Part of a small language model's weights.
Size: 9 layers, width 320, 5 heads of 64, 14M parameters.
Training: a variant of Muon for these matrices, 4986 steps.
MLP neurons of a small language model. Each row is named by its layer, matrix (up: input weights; down: output weights) and neuron, and shows model dimensions 64-319. Each number is 128 + 32 x the weight over its row's rms, rounded and kept within 0 to 255. Numbers have three digits each.
After each neuron's rows, "fires in" lists the words (lower case) most often at its 100 highest values on Wikipedia text that the model never trained on; "fires on" lists the tokens most often at its 100 highest values on Wikipedia text that the model never trained on.

L4.up73:102200156150135118135077170118130129126146058158148137138098116054121154176081139155187118143131134135038105134132177149116157106158065122110109194109148136153103148092170157193100143141136174121115101108183113057079167146170095165174119113157132154092169113097127100125114102168176088158156141072121116083108105080130079102186094119159105104123143125107175131172097152139141142090144149080095125140165174138133129107103147188111129130136152124150113124107164111163126175130168047085059122182180108162125175107145147108185129119166106095138096144139137093094111112099140195116128146203103030127151076115117164105122113144087177115156074161119083149156123185160095145104137137116081121125143162106110119148129105135179132173105179117113127115144098100153158179103104131
L4.down73:108148158147118145190085169171124168152106103146100127143163171198111084137097075123159164090173121124131099098072131109192155076171110126157113164125147156090137084071096120106067116142117141156161118131101124144153133135202119130072121120075164140187097115118172161123106141101065161113100115179134113124132127099114133185093129113120166124141135155146142162066138120108110149121121191001140129169091144117119148142120114138129072084042109127143114129164097146160166108132142099120143175117112136179104104079126165114118118056187129190110165175148096094151124145036115175118091142155185097108164117140117165136170164129152110141125115116091101170123074099103067205126172158142099115084147130077106094104133127107161102088138178212100107122121133104130131138137108141
fires in: "with", "for", "were", "was"
fires on: " with", " for", " were", " was", " En", " For"

L4.up551:080119161137142148101133114161087129107123126149156134179178095140114106111110133134157125147069104149109126157167094149114184144150158094167113105123083117133097046152151089135112068128108102130090101181133045178125144057114128122104098075130156158127152160131133202136085105165110090166143084069169092175054140138121143100083134095162086148122108110089098145189146138105160105093153130151094109161150146122125080139166065152093115119089089078124086172161170098155129153199098219171104181132094192150103124147134154136135069088152121122106129177141201089119154135131113112166140058120181122071106122082122114220079206183127117097135101164138135071101155130095127150101084147102085146102173142151121138140120162137125114101133140099156097138165093163225124187131148105
L4.down551:088136119153130109109082157160115146139139153096085104143139105083136160159133157128135162158090145137133141123166126149108033088110110110137218166085137124067126162080140135123175165140124117180185135087092129118057114156118154119119114196181146153093201139104127087118112102120130083107159128137110121127203121142166086170140043151139152061116126086120132088159122101177070072135097158162118153166144133097146140097161196161160146152113127093090170140123170106131118158086167112193115151097140113130138135124163117103120146136129119171145147075147137108103113118143146192100157131115119107121091168153089177141207118087065122063028130120172090124107094068164112162129108114118159172015089082141116097141114159129081142128103135141085180129140115140126114102126134115
fires in: "after", "eventually"
fires on: " after", " After", "After", " eventually"

L4.up10:121155091094111123066094093123096110173148129142141139197090152093163127164099101099106127160108089066131100095230087171147161179136128124155147054111090128128190113152083162141135159228086145155123210165185112121083096111099120094130079166149119146176075137106144090163152125151075146116130023095173173140080153142137129115132136188116150154095156123073119137156133117159108115130142142123174143119089100054146154111128121184106134178174147117164193092154113108089110089134072099160163139205107154119116126169161130151124085125167053117123132141152113136123110159163128140149108149100113078086171143081119140103183151147127166150135101139109115134184135105091145129163132114116173134074163118113172135134089203114148070146090084129119096115120157115176099172142152100
L4.down10:123130173199172075146129088159158138175176146119162108149071110160082098070095145167107159093065105133142166084104129106146122145062114136147112125151116096130140131092121150114195161153149155144146108112125115107100135123130112091162165128097164172100119185071145153142126158083116100143098132127135154114178125142099150159130181114082154101118130091116114112170103132133159129116112105141140145073062108109113068102100141057141125190208117099156176192155185078164162130118131139061111127151118064149218136073165142126138131169149105221149138074063112138107182145105150131132138125099095212053132186179160091147096088088139130128059153160173135126114125078158146105171113139108140146092114144151122123125177158062144136078154168115112080151122131136097199098096102138
fires in: "in", "started", "by", "incumbent"
fires on: " in", "In", " In", " started", " By"

L2.up1268:144186076131089130107130093184085107116153217114160103143114110163089081135182089122148139067157144113077118090149138142075101141144124153111138140139149092127079093119108087073142071080140078116128185063097156142123146103110129154112175078151139123119136096180130099134190127078115120145131097201150172075166077152086130104127101166074110108117137080148123097131106119148131107076099107092079135141099090081131113096099145093118125130129128124127131146087181138086110132170099150133120103139123174118138102092083129135144104185096149127158117057137186185151142113146104178090138153103198117160182133136195107131130129090074141119115057117129174089140084166086140134128193108102171125103109137153075102188079203098086148104100128177171090085133112144177148179128121160
L2.down1268:128102115085157128118139159139182192202110105115113107134111122155176131096104102081137070102096159148189141125128128090083103148120197126143143114133129144123123141126109105181121154173130134156177072133121085097128095144104183117117105141075144153069153087119125120163107166186134128136085101118120101158110068128095085131129160059145140174133173172077143131063154104204153132100150138144143103105122215134169105182172075143122217097149185154136109151142044133115140083079120147141143143139164125178142185187092119107149142079115126124166177172144098126136155134169133105133107127100106126084122119073206137103158161124156166132054123153149123174144139136195121137111051136180107137101103049147152141163113070148030056125153157138067121186105175158097160132142095122
fires in: "election", "championships", "time", "incident", "lundvald", "industrial"
fires on: "val", " election", " Championships", "ust"

L4.up1178:133087141095112135090121095117114136116137120127093177084149114124122104145166179141149100159175184090114103182077105102104117132113112090097154085140095145162191163144109121184115103156120169191095136092173165102059071111132198107112155118115142104137029161185133149158209150120199136093132124161134163143158074099144126130122101151144187132095216138123158203171158091125120172098147142112085165145089093131130111070106167201091180090087161147115129132128106179087160174127153136152142159111161131134130080133193083127100077118167109155182132147194142181091128137133142090106115139144126140086144111174169107107098176165134100160075129110118075117122092072095171144183166088154118100120154113123145104142139154132125082119151150141121080131178158053160125112115097160
L4.down1178:150091112150095083115082163106164183135153132181145127084142142088125035170160118169138134100135147094135147144131125084192135083125106083152162094174161138139101173068148148140123193195105108136134082105127136082117071186127139119128120142097132097122145115095113133124165176086132129154077164203131138093123120097116139103150146158159138161069140173152093057105111072142144104137143133101118110112144115100116108179100142116128192130133086123133138113136129142175090105083099120066091136150123143112112089133092161159141197123132139121094113119159098095087126153139155161187115076138171123073086087108103136096103138141118149216050182082133143102190092122132167122202115126068132130078095215164143142117147079133139125136161113184136105121089139123169105189141163131
fires in: "at", "in", "2026"
fires on: " at", " in", " 2026"

L2.up1192:098073121133107112093092167164152139097179092099151115132124155162098124090086103207086082139142120170121112115099162110102075141163087142134113188105118161119153141159165128144073131089153093112144094127118135163104106124165081145131132177136077105154175082145157153141148155106117105101107134185161216109109105139149103104132167073130084104120091165042116163134099131142109191120098180189132111098105075135144136096170138074111125109209144092103164144117137076130136219066159183107165114131097159129155099132118118105176146126119107135207096149150147084127164061171196181127120093095149099139142106141111116126185121110110155093120165095182122129122144078096102132128080103171094099148081111104114166108114086187088069118158119141110127146123150146109179099111058158
L2.down1192:185134173095190088060104125143125167153065140116142135136155131110132120123113138173147190125114179167086145122124154149032187127128140109140109196119137133133164140116153134114177095176132089135070098051151140056170181175061143131148165115119182120125125133119146113161100142124184068077126116098134125154144117146000114180171153122166095115144112104146168108093119160170078108178119105101180135088090139194131120140122138153142172151107099111159087107088149165129144132141101104155079132169138158178109121103136134116175166112100132134106132158169116152125095114082147156152113143107093138105130112120070092129066117145183122053058140187083158065139132117120161147097136092176112154070196098115089158126133125166115131164135161122126102116138030161161106134152125110
fires in: "the", "american", "british", "critics", "japanese"
fires on: " The", " American", " British", "Man", " Crit", " Japanese"

L2.up703:090195141191145105106120120110134115124085092144153157194085113081154178140153133111094145041099093172136164142081130093167117127125095200155015146073125105167138137151137169166136084188108079113155148168143095151079108152159182176099140127126105118088096084198093121204146101108124160119127083137145142145151150106083109131085098076104143131129142162192071083163176153132120111118144156186098100133142126149102056139088072117125109092158113105136069088122122114069093086136135099071140157130158149148173129146137140127065137125180096145126149110109087103148110151157152156160125100189136187160124143139111090076113117134163144116155140116136134121135195137076121105099144124132091130084156098124113098183104118177140123135128112088079154159109143069105104152093146090
L2.down703:101114139103101164131164106159152123078168128100133080118202098161133121073115102099111142179140156168103097178100108184129108145191138125116128120165133131124144097176118146093045110039183194114109130139093166158126178117108077112172095086175044131136162158117141162121145154151138021113124115104152191091122144147168142101147135159094162096160117108067182143123088073167112088120157170099134113151123121117157115072087173087141126143117155111097133113134112181097156141126131143141105113145121133157119164162140141116145156135052137187126073113120189141134136054084158075145159149088146160053194123074079110116114106141145108072121130128129081130160087093153153112113145111156103163094149161111164135104183133094075102093126094165156081047161118167102140090138102145
fires in: "about", "both", "just", "many", "all"
fires on: " about", " both", " just", " many", " all", " des"

L4.up1011:132111107101141139147079105142155108152127200114127133110097124183165108107166191136090088163139103131133126147108127141105125133134123096140122104101167145086040100148130116116160124144066176082147151095142125165097088115149174085119132113097120131102149165166143131103119137124071122168068107128100129136114091167114133119191140093190098147157146079109126175128149135124110181176201135167125097142103134139088125093145102147135152141075089120119111129129178113078108163096158134123107120130128124185108129104171075151158044110171080162137154123114150052141144097126066093068207169144136207226077132159160133123124147175135116142136125116172137165144150137100148132156157159159081169105138127150107064098147165101130102082110104148136169111068197068133163159098158085
L4.down1011:122095121108134135154154163153130106039152160182137111205180165117029150126092098170073099097103159136150096097139118144107150095149133151175137160199130174145131093115148137124068131159148055103113126123140120032111088150144124118214113156125128114165097189113127138098109094158163154098178132120137155125132161110125114110064149168095133124144057114157114110169117135122121068118118082129116133182062140112177134123165124128138133161205111089157115076155143120147116075048126174127080143076128157101057173163090169155109160169126134087111066144123128163112101123160166166108096070111110079062122128161126164103108165102093181129088122106133096155113150124174160156162115073077079135118056068126135160140109153170151134178170113169158167144155048133135154151097162159
fires in: "an", "sc", "former"
fires on: " an", "an", " SC", " former"

L4.up927:110108182115198132116104048079096089114133119098150189090158098154125071161150165110125107155137114126111117125110117106169131157152152114185115096120126118123087101154153085150153111143064110091099099094205124153105119114046096152108154105098121145150095117038108154108080097110175136098133064111151133130147114142145081154101122140157114123126110119083133097180179114106100106135074113106089144133140120166125138128142172086102125116233087161144131171130155166074086093133123154144119184055111107113176094115141116151140049117131161138147079078158179170127104098163130112138166203135169137129119118106136132142133148125114099174087117153164095138140203128172117075121155101175096182122091145164132123079168111122094103119125092129141095136062152145171145159115092119
L4.down927:101161144151071141099155150066120169137190158131146096109097157101145091100172138094112097197125139156124155135179110166124186108150167125121127161129142076126102137127124097133110172096109129197119160106141130117134119109123129111150182141157128117115116114131116108111119079122116122131187143222145136124108080136084113108166130151165156115137211108141126102104110074091178111116115134119116184131080128157083075121088116146153140177102172143097130144130080147119177133094157068143114133106118125060142148162118139097096150101093153119172109102100173185151093162112137065124133097135152128148109211129046081143186120116121101177106156191182129126129180138094088120111143130080067165175093159151158101123102228087071132123145183201133077051132115073152139154148123136
fires in: "after", "when", "with", "name"
fires on: " After", " after", " When", " with", "After", " des"

L4.up1248:102079122165160139124194138109109127175158145139151141154099146121079151120157132138083102104168134105094161079090108077122146123153126127154174088110163105130089110118129157124052100134163146134104096104166062109160116144103134129171148159156088161147195095145130162091160091187147114138121141126132165106126072110112168078126146110150084100120115142111139106099169157169095146153099135191117125164179135103095145156185101144145145085118120081145122165146201146111100087104171207153115121083131109112115111133135154133174062103165163092123144120131177161101087126122166051135122123090169107136099148128121157055120166132098094150136089091085100130110108189144137081182103205131111146089140121050129188133107175215073128188135088108095137084146153154132122151080132149
L4.down1248:107088135149161148121095101127162113150097115094179044098117138158134166095171086134093136152110113171139131088100164118159140133139129120111143090175158084121063194075089123132173125163108156090143096097090083196154154077157071181109095113082148171119088172117124089108163157116141136106208168119150095166146175059153099084095162072143148155074155205145137124171136127151127150147196046095123110143185031123146123133092160105151151113138096083135128092092112081147171131120112145154109104102188117132159152102127089118120110144153151093131124050099079147189142127175146125158217124182099099147095162099148118118104076099131139172138140102111121118168117104113076153146095128140169149135106183108141169133095160059094119119125085108139210135120155148107105106135100140
fires in: "to", "can", "could", "would", "you"
fires on: " to", " can", " could", " would", "To", "You"

L2.up896:143091119107135127166106147163078113171122113112130137150152165108167091157111118093173175140113084063087085140052088168137162169090152076106157116116169126167130148166100116171112154109140098122133161120212111130085090110117056141130081108139088141156159130126168131091111142112131173105106103104108070104126174098116059145136096129080139177101147095113102140137148132090170103139141149120157051164161154193160169064153151166101103142106135115114225126152169190164105174153149163157155080131134074134114127155109136092193139141153100103078132110032142081089126130140112122104150102159116072094137053113153092090180161199137149138115114096148143135140098102130118062112139163165177134122141120123172128144113173109095149139154176183116127152143146137129109172151067162
L2.down896:147158120122169134173104149158106125135141204115072079139112106121136134088101153103198141130120108153126185131095103150102140124141142130171132137112138178135079084062157116145155076084107130130130124133055120114148087081146087136119092156148187138149094127147096069129112146149130092117122145141097116139151060169157125149061152099096155087130148178222147148118138145185124062129141120133129143111050145117062159087090162154111147099112133150144175163111131087134140192097170152115126165119121097163138099072118155118125114050071111087145109124160138145147133115043082162130113169085113142087201157094111123137184102077084124136130144169116126121107124119169108133134136173102156188126115119130173148204200167139087142094140150182163102105129083079128141106094086137
fires in: "was", "were", "been"
fires on: " was", " were", " been", " cre", " enl"